Part of a small language model's weights: LayerNorm before each block, biases on query, key and value.
MLP neurons of a small language model. Each row is named by its layer, matrix (gate and up: input weights) and neuron, and shows model dimensions 0-127. Each number is 500 + 40 x the weight over its row's rms, rounded and kept within 0 to 999. Numbers have three digits each. A neuron's up and down rows have the sign that makes its largest values positive.
Before each neuron's rows, "fires on" lists the tokens most often at its 100 highest values on Wikipedia text that the model never trained on. A number after a token or word is its count.

fires on: "==\n" 45, " ===\n" 19, "===\n" 17, " ==\n" 14, " sub" 5
L3.gate35:473552440569510532475505479461535521493496439489539543419548526566505525504489505486521517523531551474483489468501517529569442494504464531598507516440535445563444466577529569441437464581482471435508499484457501500448468474567495475513490506516378492464487492533472507475462519484491529450562482506447481454475471571533507476465454512475543507488585539513472493463414514544460495483547
L3.up35:525517475576405513503469466487561482519520535496421550477562488489530561498481385497480546507528503487478498557520439549527541467455472462485535510483494463547447488497498486483482520577502460462452529441565475521450513494541496552449547503515469500587487433493522442501525472499386509511471509498518494487478510495502482483510475497553496595498432494437461544487462482503390467548486

fires on: "12" 19, "est" 17, "a" 15, "ort" 9, " district" 6, "11" 5
L3.gate189:527546448425509552487477488509518549490460574545520485527598386506492473511479548478460517482459466540474533502563505523545429469480565569486495548559490487499461523512543446490421484462444509465546513417532493511518467448504489503518452484412569447477494505526579447484504457474529494448449474440546483548506487417557471433494553477532556484479569509481506468533485518456495558504514
L3.up189:517516515494506499489452514537486495437425482485537483516527475487521500507508500484509524499610498528579561582481463464502560495507521537485498476466409532611512459450521459487479451449426456571546540514512512544557504501559500495422480478525488495516478469463464520457550488512464460562472359502443567474468509468457554494598465485470450477553492506486514458571479559432435498458480

fires on: "," 38, " " 20, " a" 17, " and" 5
L12.gate436:557543440524527551491416410506529451497500516589503484525600501481533536462532517520529547530505503533402548474546488482484458534516430445543536492467508444505538504432480474455470504523536452456428509496445386596535455484483495498522507543544530465530504531528531542508516527498463479456543492517449491432491460454543527453504550451504479472503451451461476514446508517543527485454552
L12.up436:544573559487556521457507408494452464500523494490547531477542534481461538445500487492537531523527567566463525475565461518500474466470427572470557526560440510521492515432481531490552464497454472409436471504464447534468535522479509556589511470523549486456535508517538507472462529529618479484497523497556487555524465432574514506492529501531532426535581466537471458530497442456466484496462

fires on: " " 60, "w" 7, " m" 5
L11.gate293:498493490513492486371482495536549448534504528534573509570534546414549471459524535461464528503498542512474549476507451433529507555479453491485503522500550452520480487484530465424442550503513523500490482487525564437569492485434515530511476483590483537541480518445522521492510389544482485513479522473468472499515461481575438490541563432541564510511534485463501537462523522513576606487460
L11.up293:501620427555536456470519492499476423480405494514500428531496517476511519558483484532460440475477478609528419392522534485481473499477524461475486459563439509501445516500475582543479497558533508503552463505506472496554531488462476445522515463456489497439537553521476476537517506509552432545537452545495465454482477591461478477485456542499505513525472508473471508488561520533533528549416

fires on: " after" 38, " After" 23, " When" 12, "After" 7, " start" 5
L2.gate305:471483543513476446462568510485511471506496468492492451513474527520461454414525489527477506480485537479531478475566447556466500458516544467513506551487530529452541569628521495545503524448568464490515512523487533523490422491483506516485482482498534432514488488541476450536503478418541475543562448493539601553469440539535545471529530460532497479453493433485528570475511496585513522421488
L2.up305:441466459539508485504573514535492541510504498475518466493547422533544518545452509475517569506560558565506565467484526438493527528545545555405555474518488515551475429479486577552495464514478479536446457466519455470573488467508506495471451451450523512472524438481447487422496540493447491494533496467567514509500584520486483397517510532444503501514534558512514528535499500477452473490450

fires on: " after" 41, " After" 14, " b" 12, "re" 7, " With" 4, " deb" 4
L2.gate72:453507480542437515495546470471473452533485519466487508473508491496532483431481483479562422450422575465434499439561505513467530529460572507458503442473548503527486581483487504455534427569538490519484485426534484523593478490471535463489516519539519502483506516535502448496484523464495471450572476464564445527590459521530510532517536422515517539508547530462447559519490536593462446504494
L2.up72:522472508447535408479597504571491465466550489456530521473568560439474509549435409514544501540536512564467528527532512477551520469475525571489478462478472458515536451476482592467500454492475434542488528533553471493561455519445479507537555439457557540468566510505480547438472550458403575510528427474513536534446543534503523454524492444488504453508551490513609525498490554513522525562460

fires on: " |" 41, "ill" 6, "g" 6, "man" 4, "cel" 4
L7.gate504:633516426437524494504527529546488502477520487490603573443456445537513480478485490429517521512502513535485515484522529505488539513508510492553515515492430487432509594488519430538482592515529501522518430466450531537542510526466487557552498528541487425568552462567509470453492457592523544498489479492520540503502462500461443475482501557556524580539550466481498496490474483532525415451461
L7.up504:464500503481579501489525565461429504464467468552507528429484365528446460510513500511459467427478503475550506508485539462508538494589531469495432531519467496446439514479604458483536519485492455603453535504437557534488504456578516496544523477451494476550547588471534493501491472450483432511442465484538513539524499523533466437501485547507439541433540512489466508457469535510526445515456

fires on: " B" 44, "\n\n" 10, " the" 10, "b" 4
L13.gate405:563574460476457531507517475583512477568502409584543496503510518479401534554493551517486546497520517488479503509472551519466467422472463490451509526490495454511525529432444484470481548475489487545536440508558517491495539526449519524539488541510511534561554441549529508533420552425491552521528475538440557481503436558448473487466573467499465422515383527517461533447542476478562459450453
L13.up405:512516520474494468458497454457482485460446517527532461520505548539514491558496498500503519532600495552452565547495527476502481508545471463514506512521436490535535512452510516501484473472474482422488550550536480471494454523523524480555465504604537548550527485486504564569535534482602456517381536473549519533542495461479496489536442522412455473582521538551554556465551436484524443476532

fires on: " Th" 49, "Th" 8, "'" 8, "h" 4, "ir" 4
L3.gate226:484487484513468514549491526480535540562508496444572531529523505507544540398473487532455472422487526529564510432508521440487597433510572494529548466432518482516473537474521523472457444534535551548498478447460488557563495527586442462504547430514512464517526511483519476616446511535543557495507463414478486472524471536525468528470434460549536530491498488476465453561506513495571476380512
L3.up226:483497524559482478445464566479455501580533536503529492516519461482491479494517468511498491463516531443453557538502556503498534482432448513487455546463481576434534538534432534470572508475505514494482476493507429498465481519507550504452471473486535475427470446561542504539453500496481596471497489498514471381502551458460483509488501547475481484439500450488544511589494544517502506493525

fires on: "10" 25, "9" 19, "8" 19, "6" 11, "5" 9, "12" 5
L3.gate63:542506467514485489465503512465478575447534502490542505499535480501535541407506528456494481463499529473420543444526531512515572522478523503582495465507487464547524494507509522440589439591451521494539522425446518523549484448464477571458512552541462483539496534519458402478514578533456555517468484415462571442579447565473491513446467538517547547494473520528473464470446486528484456461529
L3.up63:485493493567464532562485524560459561528526401512436484519621543545460494462523511513538512444456524453513469453528490473512495526483480473451571458534442479544470467550542484480465504498505541515513485463554541551495579445536599516536506479521405410451506453521511505452546453468497496449487512482479562462529461464441520432467443565488534470476494417590470467531541449465509472432495

fires on: " there" 27, " There" 18, " After" 15, " where" 11, " it" 10, "here" 6
L2.gate429:542532513497466530424485463529514546506487565590567469489514462461530540466458516394479490459540505510516470545470540528465514474502538458546519430525502553498507540459546531466499478452510512472452524431487511489507480472495492461468430527514600466547485530490478531510514477504421544553465498440504513491487513463537512502480530456487518477533486530446457432513509601517534431459495
L2.up429:559468441498588475506568550489561475521530520507443454516557444472536432486542491508484468445453464472511528460541586478507554481462475514533501491438510537427469445459539571516433557457561522535523515470563575513435467508486528513472485508464447513488431411504469439484463547501501484425498486505480484428522490529477495486526536533463513458523503469444564487516530568508512478494486

fires on: "ent" 23, " located" 17, "10" 13, "9" 7, "11" 5, "12" 4
L3.gate483:479486434490494514540510471538540522562447514489525529529537502501485506460555462529560523505495479458545508410560436428513461427506575472571496439485544464554516478536460475484464484534461493464501515445473545505547529473510489536501514529529412498481504580505453486477481478427488548524476502509496556433499416465452455407458492460471606495438470501532460458489416498549522517411517
L3.up483:520445528541518498556529554529461495486552538562479523530551445485470422522611510571492563489497529526462503452499450458553556480484465465518464528522491493476467454550498524438504447505485429516468495484542535498556502515539480512472467465468461505435488582561469451494505531498508464503478471557495550531588440529436495534523461444464577460506457521467460530465447434518544513473522

fires on: " " 85, " leading" 4
L9.gate168:425461552517535529470482496485535523477463499535496557494518556474474485480530559420421497493454495522383513522534471515557540500472582464500510481541508416511525510484470455498480526485512522546441432488571509514600520407479498521512459444515509419574484557411551522463425523509504500488498539466458483465453528522602555390452442500501515485503524507466455516536537484528554523529487
L9.up168:466553561465479418466504552507429443504560525506530429577490579504494520439498543413492524516464488485472517489497487515515438549528490484477473531477494556513533591472557480492431505460470557496472479406508503460475511507447470538498458530467482489440485433502510554523516517518472515447478474486579506503497497513452464478466596515517508462581458560479432496492541549537491450503392

fires on: " made" 38, " giving" 7, " make" 7, " give" 5
L9.gate306:549564465454544521521515509555465444560501476483443502515519500537477467520547453582450495487512489507462504553560516486503546538483442472486484527460480517494503494449510504474492519484529496593536417463532501486515497481512448511470493485519465512497413585425488474538483487489501501501493490554491502489517509539470541465468492521510496556515514506592497490458466554474531517495427
L9.up306:492542509516477505488509570558497520542443489474543465547469467499448523524531439515491481552460533504503452491456577494543468443485526445503531501520492484538509497473523580598435518452584513446535456516447543496518451497589450492503446453520512452478428556468472512590519459544543515467480512504476482550510489458513519539511446524545464462530520470520447450427500533523526490524530

fires on: "." 19, " the" 18, " and" 12, " married" 10, " a" 6, " b" 5
L11.gate67:474542501467493474441545522548567440494540463509526530539435458500511531493520548472465518489573548565539466500526411524485493477432449505503479438501390450511505450481473444483434541510460473489467451550497431469509456464480464561492521533457563529543525461508487533482554551541517521534557432477417492517499464450485455486510491551531471487466446472491496456504598528456520501482532
L11.up67:554550423560525470499462461475492520450423568538497480530552507478533554482464480525521506454530458521438561551534511575489442468495480463505533469500466484517610398487486497525466551468498457471545465525472483505526533490478471465534498481488571510433512523513479523484532593457577450475518495488439552556548542563508516509505530539495504482516514526487519491473522414444556408506425

fires on: ":" 20, "os" 8, "ass" 8, " Species" 7, "ott" 7, " them" 7
L5.gate264:530584485520478508473529475525523496523479482518627461460505485476509429446452486442493507506483440494571452544519470537414494487482557558522476460530521554516540484468487504492463548500471444503449439480469503552500442515461501505534524472541487514553537516537508510586435499513485550516518434433448494509507520552485456492542598501513503469472437488488484558508509481562445488464490
L5.up264:475505517459527497460461482546471491563475404547513618543501512496476499481560488525442487512498488470577420393487456511473565478543543448554547482501448474444506484522445537464475527471463535524499447465515495493500501441543486549543419486510548495461509463554529549544450456509520543570476442478482502512470527471473443536391525531421456507525505494481527591565504489475515560506449

fires on: " or" 26, " and" 19, "\n" 11, "-" 11, "and" 4
L11.gate289:539490482490463520532481501502546511520525480525510539473600494510443473442545534457480509467497551529525469383544451524464515452485488479496452509521461498546549498472515509484512483511517490535408442520434516524540476534467555541503480510524496584509460517499462444543508564501467487495480512515427479433447502555456460410419500510510486523464482552544465484584512538598489550488543
L11.up289:528526442480498489514460486455470483520484494454597489529536517478600548463479510530517481496520482564542500502460559570501491510505484540509538437544533503441546523462425418482523489410474526519550434461502410474501444479440419539536486515500552546482527482525506565508475454578499400563468524494485510503447456484478458486579525494477478412525485513452561540558526481408464503446533

fires on: " there" 23, " about" 22, " There" 18, " described" 7, "c" 5
L3.gate13:517590510496501530411520436519557510523478497494496540558498498551432489478561486434442527517537481491549516588538526472414533586463487508499495497537527512478491529467482522464480502466461456484603424506513483544482441542409434459526495514414547536555496467542575468513503555549497548529525457475506517518444512495534453526485562456504504493503492488504482503486482540528436421551487
L3.up13:478511479523493458527515520488484489521533493522552431558474461469492488508475483532481538477601455516571513535531487503471477505494489555440579454575521524523517445546513485528394548465381512470479542504447468476509523515509533467511474596473501555524472449524461498501499480503403547524502535551475415494521557485523473465522509511451500535505430484563438509525508489476509506474546

fires on: "-" 96
L3.gate77:523539531422508560581474476521472542494498490520508522414540465470455517484523546549529479516459492521497506455533445494518478512587490464487491589563515508513549499517521519489508545546475481480482480493508518459437437533445532493498516497485472515553511541489492471509461532420523504496501504469481467519543444504458456495466525406421512514484495548421470559488535496501511510496499
L3.up77:480490426482513557524497526516608511496504538465495450433495511505442487491531543487439437496473562535525578538575508502475510585526454538500435502543524460558523499521508505540514500506511507576555495504499485568528524505550494486563488407566519442526494512536474494509447482522507497529487435539554515444482538493396472498497463458446513536424566492556465471480495506540456456482528

fires on: "\n" 54, " |" 12, ")\n" 5
L9.gate131:517478431536453516518500479546490497514458500420513529458554454566497515483501509568483501448514536494468494468510435497490531511464470554496547475514440529392523529422469449477545539518513466537518505492563526541522552470454491556492473485580521491525536462584414500552530560528533514508491450529383466395434493509498471496410494491449475522449504564442492485542508479577433505493504
L9.up131:454445438510550479509453521517475514543461551556540613513487448494449553580470570521584518464402513518538457405484435474524510442496533551526404553484535509479470484494483386496516493492412503535483538487499536495470483542492447539497434504506490526524464515567593541533549536425462427502444465504505492544470497492510538495531503557454450476558516457471479534485444509524454527517457

fires on: " " 40, "20" 25, "–" 20, "-" 4
L13.gate15:517497444390437548449516460433538574456514503482527461484521523493553496509550523520499461502531541557512488456479533488514473546466538500512494519483465416491554571529521447457446494517429419564527505507475397523508479445495427489536573501447461467563471480498576572511449494541511476526512540514528546465532456480534533468545537485562539481511466486402519493447511522499464553505454
L13.up15:496417538547532523507446473520548609493424518518498497475610519473474547547524463488503532460481461527462463541407489451474544554514540473488482557520494455526542544484578545531465455513533497491523475462517538390499567496493572496526516470521524502442449566461463492462495466521510520432459453584474460543497448520537562477472532469483478489555552453468504514516432540472511532477459

fires on: " made" 40, " composed" 8, " led" 7
L3.gate192:501481502546524479505477509533493472516531423471543484515501552486519522528525497457526534491523584517453529500522479568496543502428485510516452538498496454507506481491534573452450507505486570510461479467527503517473539479443397477466565523474441491555422470416461482533458547470457490528495479539541513448568456519451627434497537505461538520463541495474496450498509531563539506489481
L3.up192:509536495451531560507493485597535462474418512541526527494512497496471539490434510419543513497486499477419502466451506480591468449573462509481541502449474474540470404505545573520469385569494433522520475516521491478454537550479481524523502469503480518565471531474462491423576452532541518498456491516486469494565529540533534485516500384494492485509514499552505462473468455521609473494475

fires on: "19" 36, " " 8, " a" 6, " one" 5, "-" 5, " other" 5
L9.gate51:521531547462453503476524475505523491524494509501489535536461468444514510444547526464566450508520509544534514504557504484506488591431508460513502445457419459478557532500480480499436553518496481501529478505464389579519489501440519492457450503488510607484482549508480493525534592489486598503505574528521458553484496504493499527495511526520553485534526496478527450524562471528445440506480
L9.up51:499527500508529528553592506495526501547432447505512463499504440499465445490521547440497528530431468442480483499513413500509475507593496535551495533487559499462528492504564445459548552463559387447517457530494514506493497497572524505510509526485533437527520488548542539539487583524501497548493464543544455477446471532549561568498515541496565521516425509476569532414473512476536452527477

fires on: " (" 29, " re" 24, " " 22
L12.gate53:495525482455531494432440417475476476521538514556573485449472511498461493520467525519528470498478601510516480415562534478479546587469522522459495516553493510452512518490576428515489503454506450513511480427489512514479482484528433494446497497515464545537450489525465491512531459491477522464544518538431546533568394505477483499571522546496484512485548455485432484439560503551478510423523
L12.up53:548556453468411451464531378520509455521524542547480534513529509422527503544489567533440530442464525572482461462583516410538430463563485504452549506469526517497463487534509567537505494470445516450553499508509460519462489501430420540513459492410441511526479478461543530535461454507499439580495505541525591533538490475492471475495437442490449505477512492457529483495530527540502471524524

fires on: "n" 72, " ren" 7, "enn" 6
L2.gate155:503509469469486534521539552529478547491504427458544537413547489504471506518475553536505528512464500484520511479469459436455544559483564505476498499461562503438587545489524488519543507502479556498552412449507473531505508486585523534519471457488538435525513518571444461592456491452561486504531465440456549486499422412473448491469503491438457566456527479509540473520530488530440568417515
L2.up155:483546462540530504455513478451475435529553545519550537561516434504495503469462501553422469487531545479443504431475549436537511525474551459484478483403544483398498497597496509552575531425491489496466456473502441558580429539504527540534489501539520452523536473491566498561459499459499472483532504453467523551502483468480469516501518514525441521484534456501546516577500400531545491488496

fires on: "v" 49, "n" 46
L2.gate407:508512468476495553524538539499516508497499461432526487483516467499486486491498447531592518528538521442520479497501436452468510475456524510443494449511505519407513574497499425471550490478473527490545478451465478432482419477599422479516516523502471523534442554597512511486465460471472513444589491469458575484464436388510556513443576474469405518438508529487551532547507502480501504470555
L2.up407:443530512497460515511512526480520569570527549570494465491517506489516498480442545538491530536439502572487498496474540458565475494504495422561534498509535444480552526505535472485456415568528549594462479459524518423454464466507513487489559527494495455452521540484529481520461485433472472496496468450473525565497471522504406527518514541519470522480493489474449501537532501535523539546440

fires on: "S" 27, "act" 8, "aining" 6, "L" 6, "H" 4, "ce" 4
L7.gate186:534476550536430529437579484555576505483530501543496497443501539543470498457509495462503514468488515460471507449536506483506458434499532574501561506569444470483487506469543449487466427473528481526542494489505483530506472508473437478436494492518484527516465466551515540590523487458474578488517562395502572483458490490559550505399491454478513526541510471506400522428481519479505486445522
L7.up186:476458508536477444548500493563515507456542430582467506449429525557519506502480481474469514501470516545527527536505469458410435508501581499461512553500485491511528467490511507491481514464470433511513458508498513557486542427505457481526465514488419523489470499493505554542511505428474474507500440452504486435438546475523510465490490498566491476506491549444548565486449517489559492453513

fires on: " p" 39, "x" 10, "ck" 6, " blood" 4, " sound" 4, " world" 4
L8.gate509:427447500521523518475558478488511507463528473518515534543597513509537524492514481570482517524435469510463500472593508505475512513460497514556525388566588430380527555485437489441523629521527497537523543467516528487512480521487504521542487508548484525526539614555513523480502474584496521430430486469514487442492469535600537503469488496514540510489494535502371500528446516512549477461500
L8.up509:516447517474524477447481465426431500477568493488508486500480431505551427482513476469423543576463527529547477479519465487455478534588519520563534476513528511463485475509487517518477434508527543492489511473471480518575504577562478549524606525441472445446524561440507552402506560535437510505496492479474536480506485487479506554602468472524516466531541524515527506505460512494474484592495

fires on: "19" 95, "vent" 5
L2.gate83:556491497508415491518497451478523472493495410479516550546548497502531505454611427491536528480547515546492524524489462478388472620477536522529491444446519526524496510509495477512415498533505476567494487527508471560546479483500500523463493488510489563519460456518484409531499532501516508506515492504471515532588504478508557521433554403549526507501519544484461503546555448512397508432509
L2.up83:532536533555542507528557457510453453477496568505480490519497528508500446478486466493427430440438475456522467508485540488472513536539492488479480407456503476496476512519458509617476507494549449424455492507525511505589455494517488545460467573452504555480529522500618480530506442594536499544505464564556475473473545495592462579489443517527600534486459466472458499508503490514537575476516

fires on: "-" 100
L2.gate461:484456528522513429559494514456554558552488462486522524465566520521539481478508444423454472558470479493511551460550497556511440472536555432548524519466639464548504537469507502458480483528578474505526484465471532532523498522530414516531520461572491541522412396573430469443492518457490517523469494467424456538591482537455471515459527428517460491408540531485455517508454513570565505505491
L2.up461:489445520503537456498514464532515505563549539503504536498571550546500503523486528494460520509484447520492549477507485532540517578476457482539469468534555440555499528439518547411596499489514505454431487469484527452473441506432472507498510534538491490562459557525457488510542437545542530487535533519577447462561456502445514560551532537394484587507442455512412456503452496555553460471524

fires on: "-" 100
L3.gate439:477517498577505503543531484512496574633492518503483472468543467519475479523469519515511450542476439562509555505518504508507481502513527494464487495577558447483528536487545486512499501532517465498419486468525476474476433498513485462562516505533531554540482558495421470443575507496461519568497428470482446524532526543481475465530555416446524489421524509456400578469545517549529464512495
L3.up439:509508518544516482536466484465507510514536461485488470445534500534472478562530482435478515582488480512452567531538527503513516526538498503540534510560525443582500579433553494519506527468439456516497436478482525479480425498421516457570550505489470516548475524422539531475484546481504560531510525488515472474535525431463521587507483457418449507433492490535511487531570416515476468530490

fires on: "." 45, " –" 15, " No" 6
L12.gate252:510550424437511519468501462555459520457465531526462554509530461488458516565476501516497538458525522567501453443568480587431490476465437540528491521559550501447485517409499504487488540510457508516505516466477443521431476533533437485513455508478503499499533465518524463542516598482527485547592495397498489471472455516562556366483545424490518482473499464472458558485502408499508435500517
L12.up252:440515450437455498552470458519560540494513434575487492489556446470511499538521464499541496526519538566469489499426408513455498565508480509524591425498516490462503466542460491481590528492487443467533459523516463539572492489513463566469493557502508453467504472440492509511575529526492464501467482494474529502488448475433553528472529485499493474548513487475452585529501421504536400547511

fires on: " it" 26, " s" 24, " It" 17, " what" 12, " there" 7, " There" 4
L3.gate100:526546496482505450542501493486442508500477497564442562480493451454503513508573495469472533492509512524497483504526509552492538474452511448475489476523494534517424508526493499456566502526545539485481483443541461456507400418481450474557540569512483570496489508513451502520466524578462561618545480502479479470497554494540403471511579451434559391532592536510469488530507537476511481533461
L3.up100:503514497569482417551525501455513461499512488404512552482551446438527530492573546502495475456488485569543418538530537572460493469492555510483556464520556577435512520492496466474462518496448439560447537513506555535465429416482508349469435557481505469431511505498511458507476485505460526554484512495578402495513488563478468529543432461484534521546489537516484498509522597473453461495473

fires on: "===\n" 39, "==\n" 25, " ===\n" 24, " ==\n" 8
L3.gate200:488568495534543506499495476490443525525496538543510577450540514560547537457530493470493565508600495443412421532505471550505506477502500477581533531484499480504472524497528473488484440481481511501460481540492467484412474481470471544485451489555477514509502499491533465483467599486497510515529480495501541461555559528529484437526443445569449511565544495541460520483467492488481527437504
L3.up200:498554503468516559447554449519491501496541520433495483487520469557575558496549447533499525481533492439472467536414537496481516464483509516511537518536485449579477529556569514510477509565510515529548503569450412464435443475490447546484515517529470521519528490552582472492504485466437580537496453435437540421463525545485481526506491463490423559547511488493529450494454437471454529422535

fires on: " Gl" 13, " St" 13, " Gr" 9, " gr" 9, " gl" 8, "D" 6
L12.gate308:504459495471478528544494425580491469474520504514509531519517461518497455517460501549474404460501458466543505476549537488407453547532447506519514545563411482459512499459557530523475517512535470583466482452424488490536501472537467552531546581494505453491507506490433477451495603499496485466608493481524512460483513508501474485453545476624548552509491456507507491491484519458508440516518
L12.up308:425504475485546502457552448470514506501504610557557446528428466519488452548484466531503536513547482443497486482455477501483510538489520480492471568496495499564546475472551476447521503550486523490524527449556496529519435504515422496462571457448505461465506487398458479537496514488466497454522519439450515514511467456524612494567501467579510519519482543487489486457599491559508476531537

fires on: "est" 16, " Grand" 16, " most" 9, " form" 7, " for" 7
L3.gate272:508472499515437526556508451478514476572462475534534521503538497508480547497532460512459534484491498469530504518472487442437484522468504544556508528413524494505561495480549502477469464506502494429555478477443520527514423507494506531408529493543497534587473601523480447558483472502524431543524540530432526514528468476459543565506549511539524502526512550401450578483450480518498476495520
L3.up272:562454519524453527550517541491503440500491474469477480464541511438507503448471594538534467396597476486415546428556535466484405459570540457498491541460475475493507472474538488489494459497505532488547496479564527427532549593484505532559509492586484466509492483517467501479512514510436436394538495537465529495599468513537468434445474512499562525492487518441466490486456500490493498463513

fires on: "19" 46, "18" 30, "-" 24
L3.gate36:542532451482434476461491475517514499552479418498532510538501510500485487464516471541492467410497519497480540567496514454480554419491545521576498425522464531499501571502465522528467481543538588552543525510471483496527556573486499543527552523456481466459461461481516507551524479551541546456489555492494482472566403507555538457530598533570519452469542510538467450430503531524469478545484
L3.up36:518511562547484475548484476514543385435483503466578473539504529515467549514489548502456434446543504397500572503552541486582522475538500546581458465474436507543454463497480512534416493474494442489493502527567506502506574465509523525452513487463460423525492501500530500495525486510475420539456509496545485517438509453459573533492482471546568613540540521490514536477466505513522589451527

fires on: "20" 50, " " 17, "19" 15, "–" 12
L13.gate377:561506427508445484545509407461499505487476544513543473542478458539574496434579605460540493471437486482552521481508474471548509507421475530555538532514501445475512500480505480457444531491440441543534498437469454605515479456490514508561498584489553447479464540512495552476518540510457522484507535444443443529494503449581472505511548478554499504527453470519553490523530477551510480471460
L13.up377:407514550468479538485527501560493521498542494461486484525513509476421495509547503522486513475447528525474454517452575468568523498523547447480473540533518502426504474584501509562495487500440391492438490506565508442502470454548496522496578478511471465459471504472522465488529459637483552514549539533478450513540529506509428526519474465472538565481484472458548492505446538540524510493508

fires on: "19" 19, " inter" 13, " Pre" 8, " per" 6, "18" 5
L13.gate213:447504530473485510534573407484491530476470461522526520541473523509462437487492492500551578509549554550494507526450476521397490497517514515485431503522451474594519576468604387419498515525544478513539463535534509545516492513551584540543491441503499465445432473495447531484519523507495514488463447452541421462525477478514528533476555440491509497543511491520510536532530471495503494500573
L13.up213:498550530552445476479564437475496542491476574497502554518503573479527535506463517428517468445444493519484487427490567567467527466506424477525558492527478551597488460549470432466468468508489521492484500430526497466552402539464499578453423495581433510463565545439482578492494518491485513520517464529536488464545497473528432484467515480516502498503500466504539504508466500585545471453500

fires on: "." 59, " Steve" 5
L13.gate121:510500537552505527506510553489526487453547533510533511531448422470462447579514446519528456490481505491534485559500508513435482498470392504473500460508471453524437600495431473538461571544444474502482477476560532505512478502530474526525517599478433521518519522510464468500469599511466525522543570498426498528405512494534549477511551498552526476505435486454541451506529501511471467473546
L13.up121:534452454521533535495404521476528468503420537576489535496510433542522446518468469448535479501480449507480533522492440514452485451453376581501508455512564526553493478528504482486466470520521487511466548495511553565602506487483500475464485563544449461494546496485516491524554526564507495489512483536480480540517457516489575483518501549585497462494496455470493500506552504394502475515507

fires on: " |" 72, " |\n" 5, " cont" 4
L11.gate3:450473477501519470442521531475558502503450541497533582561571588550508515455502481544505502495486572512533545455559503484473512548493569412497519540459444494514542483476526476518570497484528485526491470447405528509513471438568515501483489471544538421622510560488474522433573557482507519498499554461488497519532523530450449430540476544482506502478499540541505520428524515557451458453460
L11.up3:553498458464493475577482512516436426560504530496478519458525526540486539530502479473493473536431469547578553500478478512494501493473383527516521507461521549475466547518544453597466475563458484524500464532506515512404535553452494511504418470550417500490501515479489477505443474452485494545488484482479455465565457455578528533526432437522471474551531490532523524542493447521522476580492

fires on: " " 34, " P" 15, "." 6, " r" 5, " N" 4, "," 4
L13.gate398:456526523533434532577469424547451527520532538577478462550571480492489505536518549468534476483502431492562492550523429511509488576451525496498479513442527446490509482459514442397501516521475516524478482400469526467525528517480495534511464550463461418492490507538527522523527557492569519486502540470526513519486441493445526474451570427543506474521440412455488547516524505429470482524514
L13.up398:500501431486518495528524421501433553439485541492476536490548562455545515499477576503538545544527538495531589532556529505533400532532507472514488411579549480533534467481449534516503466481518484473452447488501520520507517552485504543520519519449514499530584508489454539463532538550517495509469476428447550542509368500561480506474493499511582534488504472499513522429535460463574449508485

fires on: " cont" 21, " Rel" 10, "tr" 9, "over" 9, ":" 5, " aim" 4
L2.gate59:490529459498500493515452469479505509489456487528528498526526535476541514503512490487578547420515547550503512508524399535470483557476553478516524555527445486559529477561557554447393544541474500509448550506444523606490505509520483471512525472512514401492455478512454484508460544517459474463459562516418603435548545495572509453510488438462508500482485497492521517439440521452505466458566
L2.up59:499469492440467553558541438439378470525500499471472545457499547493580501450488530531468499509457459553537537455517507515516521464460555531494543475518454489419498556494588458539530446459531451457432496509522506468487448507466523528529474513496525443457554560527418494460461430522479504465511488516496495471430534483577446500457453493555511445534461530513559529495520485538499489499554

fires on: " p" 48, " h" 12, "isher" 5
L3.gate384:453459501545487507471491456539511530504466532483523458480474462476507553467461514490476588571437509486528463419472476513491490533513575434560454504473532466497507542494480450457464481493496488477554556476443518473519433393494434478580491492521472460521533515531541474499535574527537471493494514448522577486489476503550497538489506523477475492405561527504408467596447581472518543566489
L3.up384:453512493550525468529510484489553467430486537520515559513534484587568470417547457474501593599482509505482525412540520504466453445514551508537543455464508429524545471464513538506532518482535489446489469443448527480476518462457482532490549527507482497496507545461448550516490532472451508441466476486548461564534450557449431510542495519461473504547581495548447456459474512459601485469544

fires on: " " 53, "-" 18, " |" 18
L11.gate84:563497491501518511506443486490508427452569423540561520515546544484421531520530534520527532489550583506505497517512532469512520517431521497511492445481507507499528471491493462489467573462442495591455452465518469530530492520518500520493499528570489398561513483436485448501456565473458482489497519432464481473481501558521529449519589588609532481567438460476395440492490470499472471466436
L11.up84:547547523502529418449471464564502434530538542515569520523555450469409521479486497479466557429532537477495484553479498519551508473543514445518485484463531584523472510500487461454485549437495398502487460431478392513529505505582517486473530524503586490540502471521485511461442505453473490530495577533437463539497510495510495501526571550531441451509378560462438457474563527480522415483436